{
  "n_layer": 15,
  "norm_eps": 1e-05,
  "decay_shape": "pow",
  "seq_len": 1024
}
MLP neurons of a small language model. Each row is named by its layer, matrix (gate and up: input weights; down: output weights) and neuron, and shows model dimensions 288-415. Each number is 128 + 32 x the weight over its row's rms, rounded and kept within 0 to 255. Numbers have three digits each. A neuron's up and down rows have the sign that makes its largest values positive.
Before each neuron's rows, "fires after" lists the tokens most often just before its 100 highest values on Wikipedia text that the model never trained on. A number after a token or word is its count.

fires after: "==" 28, " ==" 24, "===" 11, "\n" 7, " ===" 6
L8.gate894:187094088156135184127118119125155147162130138187146149104118086110124148079146159118167168128077148182144133123161108097151129079137072116095127126144121063123148134063107148070142077142135133145125128196159123095105064132121174140111095098096113146147148130108169203159194128121133132162131075140192134136120115117092181161136182103193101045151154078144129136144099087127127070156132
L8.up894:110174101124129139107140182107139120188115057119135153175132109131097124165141103077103082117114174029132093119139094114105102100120090135144117113154143112127177114107125125112175136140161113118128125152078154129111066118102193115153111138044139154128164121104106131090146169131141120109142139126077145125164127099088118151097141145124159118039135140151133125132145134150086109112080
L8.down894:119138151096146186120102127148129147198209122078155159155126145120116143128146119090032154175114112095150138145145143127171092148074126136157151160116117120165097120085137114152151184134061190183184131139094145143140169133074064190160132079160108116139101065181115082133082088117168141090160153120134132113162121103145102158144143094098121091159140131090125104203113148159068140100168

fires after: "\n" 65, "==" 7
L6.gate400:128152160169099135088133112076172101133096115151083105085075103179102129141128156190154127127124121142166123156143116147089190171092084130102128167129118133120149107077089098182105154088120080084173169101078127050115150158158115162195110122105121105048108135102085120116158144129134105187102170138096153084170169148112145153077122078060167208124152062079181164105132134110151156153219
L6.up400:105154133104160100118154158103181131112144119137155167152126128145171083136114119095116145123109156110120059125168078128104150104139150114098098167110101150061168142122174104124113074136139128174194087059119173137108133048140094051120105102125113129120169110090131112132122144170073109156153086141128124141140113136094154044174116098118114174151120090080107190156137129140109140113097
L6.down400:144171132077068155116124087166192139199113160111078134096113114133116118090174123111106151139118152129104063190139153146081140132136132195141123143093121131112199153124102142128102181115114167131165140168046146132092135120171152111124124145104071117144153155065142142125083165141082096145115165142120140130137123049133113145080131087051159104199174090131142150126152108114097097110134

fires after: " |" 85
L6.gate1668:123184147134140146150165121069126115147144145138063104160150149099196099197057107114094181186111161150148111130173110158179099182056115141163102144085143165139148143095081151127105137103119148153166111181192128133154101105050148074136136147129170107210145174107058143167123178097150124077128115147101070164162117051148053145157076099077133131177164123126174079121142135134077183145155
L6.up1668:123110145116126135096186086131097105080120147091120103142137104151117126104099109186107115151148098111119162129108147079099079104114167059084109130150115113084138101141151163129127111129102117163165116123076109076148171100186099145133147120128084127151161113211150111124134123108068054133111124040131106121109160128156109114114124143093217136142134107104160105152109081148161091149152
L6.down1668:152141117094126174181147158156157095109120161128223128053123127092114132155091133126110145102121114110130080130117146077144103158185084095065159141165144105102119137094128094157030083116133085126136128162137096112130098079111112116130144102124128135103132079139082105109091131130092133105154123109143096156181162141137114139145164139114113117129089115140119180127157095111178167131123

fires after: " a" 20, " as" 19, " was" 16, " is" 7
L6.gate2011:156121173113147106108126152168126096141082128151173173175215087070151089067190154162139103088114133077152134169122155155161194178155118138103108085143151105099087061083130080163126096156154135109107160090066180087152113159056081131091125156118192218165156192106130112145116136136161120190159098129104200155099124094139105131086123149112155076135089181126110055088112138063112133113140
L6.up2011:141124069139118139058140090167131085158183169119146152117159117125136079127115185159102116138139170194150132148131177084154127162124189156121094068054102088135129172102084163134126142160170168143101135182123128162066180104119105162100156142126134145162100111121116119108129163117125128183156095125154150097124086119195132108100115052156123140060118163146178135064166124129109105135117
L6.down2011:083184162048129123097157158125090100132120117183122155139141120174103110121091129092131104109088105134124141145104130175114152113135156106121163147054114151099129138140108129128166152110149083098158095145101138142117104109074116096059141152082150160145118101126096130124110100161128151134110077106123148167123153110070152184107091156135117164151024167111082120183061161184147120147161

fires after: " |" 31, " " 14, "," 10, " –" 7, "|" 6, "." 4
L8.gate1673:086103157129065172203120116134149112131092102127194159178146158090147114156119161070146195135168128143099118123119155123030166179106139167124104116125135132139106118115120140117099138145166121125174144136176196100133038068183146155091166124105139233104093112198152130157143107065116107113124158117135111080122145105164101139185081094081141191108139139116177136128126126142105108145171
L8.up1673:146058179152106126187129099148095086128084071061141174141141118165116126132130124108167140139148178105121116148100182123097113153110115128154132143158178119137097065077092120107106116186164164121168128134177144095127128063112099195109233089155111156123103115184153074073155134080101125120145138139111162133094075091136175158091098078105188148091176149109120133164159159097034153148172
L8.down1673:150158143141186125165130148104109118150130098130203113165142075147179143156130155087130124152143090117111117123120142127098077106101106122140092119027122164190142097089114114160117170125113146199129181140149111138134138105140166179135139163142161101162159107142094136182157122111113156119099123129120141141150149082144128151111124086116159180125105094123125102110150140121100128168113

fires after: " in" 36, " In" 13, "In" 4, " of" 4
L6.gate469:107094153149145109151069122126115133178126133154131170114168136159212123127117112148084161128174081105122104134105122193178153163134099152157142116151196085150190141088114103130117164121108069148148089114180127137161174052149074147163167118127172156063117128080141183129053111116063085122110154211126172102169168162152152131141100137115167114206113117136133116157098138124124122139128
L6.up469:108134162102166122129111134114079160105085080093142112126095085143145178111177154146117117067170112183098099107155130205146097134148167114076065126071110143137106155142108146110131095153131135135136108126181110142122097098138168147131107106095095152191187116109111136113136194076123107127099137109177124132159191173118086047117167121112139138130119095095107132123097146118106150122177
L6.down469:114052171153168168117158108116151169146086123113167121126100100063192055156083111132099163145146126163136092129177118131213132100074200161182171123168119079150181121161088134100092102140107179150119156107122145133112154064146174109146117164113126102124088135091102082126125102143116132072191191145114096118110116114093118087165139114145169113146078132125100155100116140154086149134136

fires after: " |" 36, " No" 9, "\n" 9, " St" 7, " Co" 6, " U" 5
L6.gate996:101190147093176117108128138120086077128140098182138097134129176131159154134129129145109117115090107091128130143138076114091207177073117154149122138091101136063118161199077152141118153128152104064141163036089118123079067125084129164091120146115150117113114142144131125113197164134121171128184108156133138114163101042210154086162115107157125156142098093092138146160074149149145162130188
L6.up996:138090134172061135097142097148113123087094098102120141131150102128141158117107171191114178090150161117121153179102185098137175142139080137083113150121127110167130132174008176097097067144142164095156113160087153118061063121190096067115118154148132128200152130121143145119111137167116156096146112054108143146136147099104155127133111084121125188122084099116147160145109104159158102174083
L6.down996:095059125164103101156122159171157055069125150142156122124149119132163174166137165143131177125165070140198103206117176151163159103083129155109156130152078137130145103086073087110123128143145116144099171144114074203108119131148117135141114155089064128149098101130108213099116105135124136159157139074163167109050081025122175105102097030160125176105131128119151126041144111131178096086135

fires after: " the" 25, " in" 7, " from" 6, "===" 6, " (" 6
L8.gate1580:117077138147087178118120116105096112132145193191167169087107170105054080132158130154140120201107145096119150107090081146161137156062112094154056154103116142146136095105132151163098181144134108117079143158182097119083095138139109141119108099061190083179108084149088126127091165093121133105136101162140130133121154123146072149145123109109137103177118132104113146056126095105135118089111
L8.up1580:126123095099116147130164137125129125158140122127156137140144054119079157111099118110122140193186118138113116112111142073066143118142192104135085129120121169134115169166136069169076060117131087122224168159155200164161108101086156153121165121095121162142056125176124051142145099155140117103150147108104158177131128193135104114164090080139114154180142134122050140158146152097205073116098
L8.down1580:152160075073100108088123125130182112147178152164128098150152089106123122118158080127161097200155129075140119167142121052097084097168132086119152099173095092151096177198075204172075112087109142174114107184122097071125109140105118154166125118102104177121146110129134067115118152144135130074167160104104120109086106137168149121119155130171138140143174141074116053139097136134144148129070

fires after: " |" 38, " votes" 7, " 2" 4, " 34" 4, " Turnout" 4, "|" 4
L6.gate841:143112082141124153088135111110075107084071108119120126139104144193163127105100186118082120170158084111120143137128142142083094099141138157105144130078118112123128132128112148150112165081079140183153159113116149150118147134112157113146155170150082080130142098089120115157113091157138145155128092115073194144150121102134124164129062156156173162204081154102085144156024166101134114122116
L6.up841:053074131119113093106089127163147160099066071135114121149149044158128141211107135071109147135137055122149168127197105178091102141172201081067146103108126133111105152103100108118159135120128115104124128139156125090103056107088132175168091188136144199127180118106127148112165106152192094121086109072072146119139148146075139159136117104123118092169080168156150085127142157134129086074088
L6.down841:158153106078160157148099124151123100114084104164101127139152130104138098111118154072125157116179136081097146123106094167161083108102134123108081123070150106170136114188135091165151063117087114140173115120110116083141074077109101175169166178146092148115122122109121154137163084103073155170131125134096112139172102089141093185128076107098117116093149106149165058081090162142121124120171

fires after: " 1" 19, " 2" 14, " |" 8, " 0" 7, " 8" 7, " 5" 5
L6.gate906:146112056121118135138141102133136180179094199225143173133090119113170121083101069119106152098144135147147138172108079130086134122191049067092122126112117123180139134080143064131089098125125097111150142174106093134149101105189138103150146108138101133099133096166051079141162088160161143170114100142087095104121120079159180123127118142106135150135124107069123145112134165162062147177165
L6.up906:101122061141126088118143117156129126125121153165184159094115204130128135141182138129117170069117109118136143158074118101178144148151163086094140113127126110091116135053099162201106123102180138120115127129090175150112159119126181079160153195108099141138130152084111156109168129107121079135089173086143143123157133138167174118135138106098100076101138159153091127152112067106121084159084
L6.down906:087145086094132114160153169099158099168108131157132104083115119136081128144118193134153133141101182119114145158088160129156097123151152062121064055051102117096127136156087175193127089053183086136170155203152151121106062101049106190163164114158171145146100171062124153121179118130156125070132055159132108103103102112084129118133108092127109072127096156125120156136153156183144119173173

fires after: " =" 30, "." 26, "\n" 7, " sur" 6, " \"" 5
L6.gate2005:104159147115134143160143100100141129186151120165139100132125136101194153127168105145208134162163115085126149133119181144097120145180146174087140127145117154116145115105155092119120136114110121126100132153128098117136084151112139117103114154045158155125163139118200128135212130117078171083115207119101125118123234128117132118165142112089139181143175028095150123101143213129063095086166
L6.up2005:159122141132141120079095112110144167134166054157144155116160122145132103183123107111116148132094050152107075131141164130103134065178138116102124134109141150084129091076175143136116163164126145155124125100093088196117166131131056090094131159074144152181072150152121150152162135196131148138140123135103101157136122063083129158105214061084122130042091083150148181083156148140046098132142
L6.down2005:110102141162146153093184087182097148120079109153119178139115099066113100099158148135081133136119092093130093103111159159109096074105078114099124090118151168117143146150179124111119140143183112093142163123134081162143134111147177122080213126098106154152136127137095133162147138154127092150205052105122193175137112099150083111116140074107097128090154128176137099144174154189147121104137

fires after: "," 53, "\n" 5
L8.gate1794:137119104110120143109097127160159134106129077155107071134132074149118218170139124173110171149099097151160144149113097130109135103134111043081151123115080141078154144065101123059154115150116128101118140129061080133181070133129168166096095112077181142071127076103119194124160184167172086123086111069097168135172127139081141155127191057096169148159120120129169141124162137091135098084100
L8.up1794:093106123118191117159110163102157183130129175121177193124185151136134134143126133119137135109096109106098124126123093122100107099153111116117134107107111103090132121129119118165118087142130132101147099166143127135117119147134180113113177097124176111095081040138123151105144168110137120147131113147085070130098115101089100148066102110074146102147208132079141214088139178095069119130172
L8.down1794:209120116023096152174183123088140091125128148147122119167117166148153130165175163134120162131090121111150139104091108155124133094119109118123098190127126201133155064122145098105108094134091186071157122132127163173118123121103154121131133133157100143132191175169102183149184124134135167200090134150130145142144145169096098098127092115147096125195124076129187116152137100105136076140163

fires after: " A" 24, " B" 12, "A" 8, " a" 6
L8.gate1578:081156157112105151167141148097095108224082134112195110056095161142163139091105197112107132137122089120104097155058114095134069158086188116128155097124152102085154146029147146091103090102091197066147110098162136164106152117103139127118104111149095174136159145089140123144154087140117117126123122119110162117143074068098032115071143174118131126138131157088132068122143123135088108141118
L8.up1578:125136149167118104158167121096192157171164144078104145138095184133125104132117165105102171129127106119117138090114093110152139116097184137106137094157141090169177078156139143120103120153122088164066145152111122148154165104113146061126146127140127168135106164120124120102089141139161125130160086075117133140150176138089088129097180127130136101140152169118132060099119117117116141058205
L8.down1578:120139072113172125083133103154195150142130137105084093156097157160124129123132173106153106066167133027143131127095118116154185133087144094110200123160139131121149088130114194114101165155163123147103103123155124155129089093173065114087107165112133116137079162085144132119150167179159114112037150112164179142098122145097101163105123121100136130112153124124119132137136112145133124097128

fires after: "\n" 54
L6.gate933:166159137160124147182106037157135150136125117110084145092090108091157157146130158083129090089109160146147156164175111131071125203126102127142168111095084056106066141159144118126119102164095088073118129136049188094167146163151092192136083130126083148138139120091048122109160143133102157182140142142172115127119139102090150184049112103102139124126127118112133139103132185151116172119143
L6.up933:148085149039116110091137056153170127106075116101126152153198143148138143124093106088168135078083081166129118147112115087070162146122139175100141107114157176174051150181142152223151099132106094109074102175123180107114146090180090106141163140115153145150105120167156153114146121150132139127167106100160176134117129066091133145120172095164120105123228108074110160155107177091123096109160
L6.down933:178096116126104130128096132119123120141062113131103158156143149170082095090102175071148132128148119150116139122105106107088121120140135204114105099099161122126049166147102105161132109124112147128128110158095216132122142097145147123145128146130151094130126148182125132093145093152109102104139115073100183144143156098082100142128102127154147139138190127147123137158128131188191106156112

fires after: " P" 19, " A" 16, " M" 12, " S" 10, " B" 8, " D" 5
L6.gate489:155131172111119088103114146136118134073161136115161040141092188102117095173144113138132121175138144076126116146102098108148105158105139144122098099121124060175152111086166114144105111072157138084178070077097162092022135133120128115145151087183133091116160178111146131138151195103088099170174082152134122199130095075147092124119147173078146067137167168068110062121149192159105128091157
L6.up489:147188089140216113156149117109142140126141152143138151160120099139159102153128142159122134134135125101169143138099196152142128094138071119088099105132192144143149150120121167133117017136132086118133100115096121144067071122102119132168144144157169104128128136147133113152093135111107161125095152157148156047095122160128095128129094125084087154138107074098178108147069151084124133166172
L6.down489:169164123135209103105117066132127124081110157121113143144110143088192150145093101107111108163158152154143115123102118036132154131111143081130071126116117093107132130150116116115130123122200095148125147126181128172147088102126163069142145148225164136115153090119076143127164135104121123084083181153162114018073127166177166101169075105186149123183151104125148138165090089100123145163129